{
  "n_layer": 14,
  "d_model": 384,
  "n_head": 3,
  "n_kv_head": 3,
  "head_dim": 128,
  "d_mlp": 1536,
  "vocab_size": 2048,
  "activation": "squared_relu",
  "norm": "rmsnorm",
  "norm_place": "pre",
  "norm_eps": 1e-05,
  "positions": "rope",
  "rope_base": 500000.0,
  "rope_fraction": 1.0,
  "qk_norm": true,
  "attn_scale": 0.0893,
  "bias": "none",
  "tie_embeddings": false,
  "parallel_block": false,
  "extras": ["capped logits"],
  "init": "normal",
  "init_std_qkv": 0.0256,
  "init_std_o": 0.0,
  "init_std_up": 0.0256,
  "init_std_down": 0.0,
  "optimizer": "muon",
  "lr": 0.0125,
  "lr_mult_qkv": 0.5,
  "lr_mult_o": 2.0,
  "beta1": 0.95,
  "lr_head": 0.00613,
  "warmup_steps": 87,
  "schedule": "cos",
  "final_lr_fraction": 0.1,
  "batch_tokens": [65536, 131072],
  "seq_len": 512,
  "doc_mask": true,
  "train_tokens": 600400000,
  "steps": 6602,
  "dataset": "wikipedia_en"
}
MLP neurons of a small language model. Each row is named by its layer, matrix (down: output weights) and neuron, and shows model dimensions 272-335. Each number is 50 + 12 x the weight over its row's rms, rounded and kept within 0 to 99.
A block is one neuron, or neurons of one layer that tend to fire together. Before each block is what it responds to, as a language model described it from the Wikipedia text at the highest values.

Responds to: Census boilerplate continuations
L5.down173:55 42 34 39 51 49 32 52 37 53 26 57 62 56 44 76 39 65 63 48 44 37 40 60 60 55 64 46 50 47 67 46 44 54 37 48 63 45 55 51 50 54 60 48 45 47 57 47 44 45 61 50 68 61 51 42 67 36 67 53 45 45 45 29
L5.down199:55 49 34 46 63 40 62 49 41 48 53 48 67 41 59 53 51 75 71 49 49 60 54 52 77 46 73 53 39 30 53 47 57 51 37 65 50 57 50 40 40 57 61 38 53 54 39 47 61 79 45 60 47 67 36 53 66 44 25 43 66 34 45 49
L5.down240:26 65 51 52 67 62 45 51 45 36 57 58 49 65 45 60 63 50 59 65 36 54 38 50 86 47 34 35 66 47 47 55 42 51 46 62 43 46 52 58 23 50 46 68 57 56 52 59 53 59 62 49 54 51 42 66 39 78 63 54 33 49 51 68
L5.down325:55 60 54 53 47 54 38 46 62 34 39 48 46 55 56 62 46 75 55 44 36 30 47 40 37 42 60 57 58 57 82 39 51 48 42 53 66 52 62 47 42 47 35 50 76 45 46 54 41 47 70 45 48 49 39 58 63 53 56 59 69 41 58 39
L5.down537:54 46 61 56 40 50 74 63 63 71 57 40 46 57 44 57 41 45 52 50 58 63 84 51 72 62 54 65 49 49 55 61 70 17 55 37 68 67 52 52 36 55 60 51 50 45 57 14 37 48 48 40 47 53 55 47 67 35 29 23 34 37 41 38
L5.down782:79 46 81 59 55 38 56 56 41 61 67 36 57 33 65 57 60 58 53 47 52 41 65 51 74 37 52 67 51 77 41 36 53 57 56 43 49 44 36 78 52 72 38 48 59 59 50 31 49 59 53 43 36 59 52 47 58 44 41 58 49 64 51 49
L5.down1099:66 40 23 53 58 46 61 42 42 38 60 44 32 51 44 78 36 57 59 69 53 41 34 61 58 70 25 56 61 62 68 42 54 37 59 31 31 32 63 44 66 44 59 46 36 56 53 51 70 82 43 49 54 54 56 51 43 63 54 38 35 55 46 50
L5.down1138:44 61 40 54 47 37 48 47 49 48 40 61 60 70 41 44 57 64 38 61 25 51 57 34 59 47 36 64 37 61 73 19 37 39 50 26 36 42 67 54 40 42 51 55 57 62 56 65 31 43 49 37 52 59 62 56 54 50 74 39 13 59 77 49

Responds to: Word-initial letter A
L4.down1261:49 54 56 52 48 43 50 32 56 30 48 68 58 63 47 47 49 40 73 50 70 31 51 63 39 49 61 54 48 55 56 26 63 56 40 59 63 40 59 41 37 45 28 51 44 60 59 47 48 57 69 46 47 49 39 44 56 64 42 38 50 53 47 48

Responds to: Leading digit 2
L5.down6:26 34 76 51 35 68 57 28 48 61 45 44 54 57 57 27 75 74 42 61 39 44 33 40 48 61 46 68 52 48 83 51 53 49 42 60 30 64 55 48 51 60 52 62 45 38 59 43 30 63 45 59 51 51 58 45 51 52 52 44 35 54 46 37
L5.down129:42 33 61 34 52 23 35 63 48 60 30 66 61 41 60 49 50 56 63 51 44 41 54 32 41 39 37 34 74 60 76 62 46 08 59 60 50 65 61 51 64 63 50 44 46 56 41 51 39 48 66 30 61 63 39 50 44 43 62 81 48 40 60 59
L5.down353:51 47 58 38 41 54 35 62 39 41 63 69 39 56 52 64 57 42 55 46 57 43 46 42 29 38 52 63 61 86 25 70 52 49 55 60 57 38 35 46 41 77 43 27 62 45 53 44 45 76 41 52 62 42 53 58 52 51 47 50 55 37 52 70
L5.down379:32 50 42 44 31 55 81 36 60 57 38 33 63 53 41 69 63 52 71 32 47 40 23 10 56 30 39 64 46 51 57 44 47 45 41 48 42 35 38 57 64 72 52 39 48 52 67 60 40 64 52 51 56 56 48 44 57 51 45 66 55 31 47 49
L5.down462:32 26 60 41 50 48 61 41 55 55 36 52 62 42 46 87 69 64 53 48 48 43 45 29 52 52 48 67 46 52 42 61 38 23 46 76 51 48 60 52 67 61 59 52 59 47 45 37 66 53 52 42 54 41 88 76 48 61 42 42 63 34 38 35
L5.down732:43 50 48 53 43 54 47 36 45 55 41 42 48 42 55 72 34 53 51 42 65 69 46 51 49 31 41 47 61 46 77 63 57 48 52 52 55 40 51 52 75 52 41 44 62 57 65 30 23 55 40 57 70 51 37 38 31 54 31 73 79 17 61 52
L5.down768:31 69 64 28 52 62 45 67 70 40 58 58 70 32 45 43 35 76 42 57 41 54 35 60 64 57 72 45 65 47 39 24 86 42 27 58 65 49 32 64 46 56 51 51 57 39 56 63 51 54 53 52 61 33 55 58 43 19 36 46 39 61 51 56
L5.down1523:52 59 64 33 43 54 51 52 37 46 70 44 60 23 43 62 56 48 52 39 59 29 47 36 69 34 51 65 56 34 57 65 57 54 18 58 58 54 53 58 47 48 62 47 59 65 52 29 19 48 35 51 63 46 44 46 51 49 42 59 58 34 59 49

Responds to: Formulaic text continuations
L11.down321:53 39 58 72 51 45 59 50 52 53 45 26 71 59 46 62 42 74 50 41 32 21 37 47 43 38 54 59 39 43 43 42 37 33 73 54 38 29 56 57 62 38 43 65 46 43 48 27 44 62 56 52 55 57 40 41 45 44 57 59 44 42 45 46
L11.down396:35 61 52 52 47 52 56 74 54 44 60 43 40 32 51 42 30 49 39 43 62 44 52 70 69 41 43 51 70 60 47 73 55 37 48 52 89 44 43 41 57 56 58 52 53 50 55 51 55 52 60 34 59 66 51 50 50 39 50 67 59 63 66 58
L11.down684:56 47 47 62 56 44 54 54 71 44 37 74 52 51 66 34 32 55 58 32 41 23 52 47 51 56 49 48 44 51 67 43 43 41 48 59 53 47 50 34 46 58 64 57 56 55 30 51 60 57 56 42 52 55 36 44 46 56 72 68 38 62 40 60
L11.down697:55 76 52 54 56 67 52 58 56 57 35 44 55 49 42 51 61 63 65 39 33 67 43 63 36 57 56 50 37 52 53 42 41 55 65 50 62 57 32 42 57 43 63 71 64 37 40 49 51 59 50 46 38 64 54 44 42 36 52 51 70 31 54 66
L11.down873:42 45 49 61 55 39 50 51 63 42 48 65 47 74 36 56 53 76 68 59 43 44 67 33 56 55 46 35 47 62 52 63 00 26 57 53 78 45 55 59 63 51 50 55 37 40 63 48 42 57 52 39 71 44 24 59 32 40 54 71 53 38 36 41
L11.down972:36 57 53 35 53 37 48 73 43 25 54 52 47 53 54 75 47 68 41 45 38 37 66 55 54 58 54 52 70 54 46 48 43 33 56 56 52 41 46 41 55 57 46 67 42 45 47 44 58 46 74 55 54 44 59 43 58 41 77 52 69 34 60 45
L11.down1500:50 52 54 57 46 30 38 66 44 45 46 44 56 56 53 41 22 58 42 37 57 60 66 56 53 42 55 34 56 31 58 51 63 67 51 42 79 55 59 46 28 49 36 60 47 59 35 64 38 49 70 44 49 51 40 63 67 75 42 56 42 52 70 32
L11.down1524:37 66 56 47 45 73 54 73 51 60 38 54 63 54 45 53 44 46 66 41 48 36 42 45 44 41 47 62 43 33 40 55 38 49 52 54 56 39 39 46 53 55 46 53 74 40 56 49 60 56 49 51 51 51 37 41 51 57 35 51 42 51 38 53

Responds to: Year first digit
L11.down210:59 69 38 32 43 38 53 44 66 37 55 63 54 35 38 22 54 42 58 50 51 54 50 50 27 49 36 39 59 45 38 42 55 61 68 56 44 47 56 50 46 47 34 37 50 59 58 26 53 47 50 50 39 68 49 55 44 53 48 26 25 43 63 65
L11.down738:34 36 53 45 52 55 43 51 30 52 60 60 61 54 44 36 39 67 61 57 57 40 44 61 63 47 45 39 54 45 32 65 54 43 35 62 64 44 59 60 38 46 49 44 61 69 38 48 51 51 53 41 56 54 45 39 53 44 67 46 57 34 65 70
L11.down778:40 53 50 34 43 44 62 48 43 40 50 54 63 44 80 63 50 35 73 57 45 35 46 56 35 40 50 42 42 57 50 37 50 40 48 46 41 49 57 52 57 44 71 78 68 52 40 48 24 45 62 33 58 39 50 61 48 63 38 49 70 53 46 61
L11.down866:57 71 45 43 48 52 48 67 40 61 28 34 42 57 45 53 48 53 59 74 66 35 58 45 78 48 41 59 51 46 61 45 47 40 62 37 32 60 24 54 68 45 50 66 42 69 78 83 43 36 29 39 54 66 74 36 25 47 41 39 62 31 26 52
L11.down932:60 59 53 58 27 43 43 69 25 36 50 54 36 49 42 52 45 62 56 68 37 39 41 58 50 44 17 47 70 52 43 64 52 59 36 59 49 45 49 17 45 60 61 35 58 32 55 40 61 32 56 76 53 58 61 54 41 54 44 47 25 56 57 58
L11.down1075:75 49 46 58 78 71 39 63 32 30 66 46 34 47 68 44 67 51 72 71 42 50 44 53 29 65 43 35 64 49 38 50 40 43 55 56 39 49 37 53 67 58 28 59 50 40 48 47 49 57 58 38 43 82 36 64 38 63 49 73 59 34 48 49
L11.down1187:51 59 37 28 51 59 46 58 46 50 21 33 64 44 69 47 68 46 39 55 54 56 25 61 55 58 47 50 51 19 45 37 62 42 22 54 40 31 60 42 56 50 35 54 53 65 42 45 60 39 43 48 45 84 51 51 59 28 28 56 41 56 72 43
L11.down1436:55 47 52 33 42 55 41 54 46 56 30 44 56 73 65 30 74 46 46 44 51 58 50 58 40 61 45 56 60 59 56 45 47 44 42 24 39 59 41 46 79 36 59 48 54 50 46 41 44 55 34 17 29 52 39 66 56 21 55 47 72 45 19 47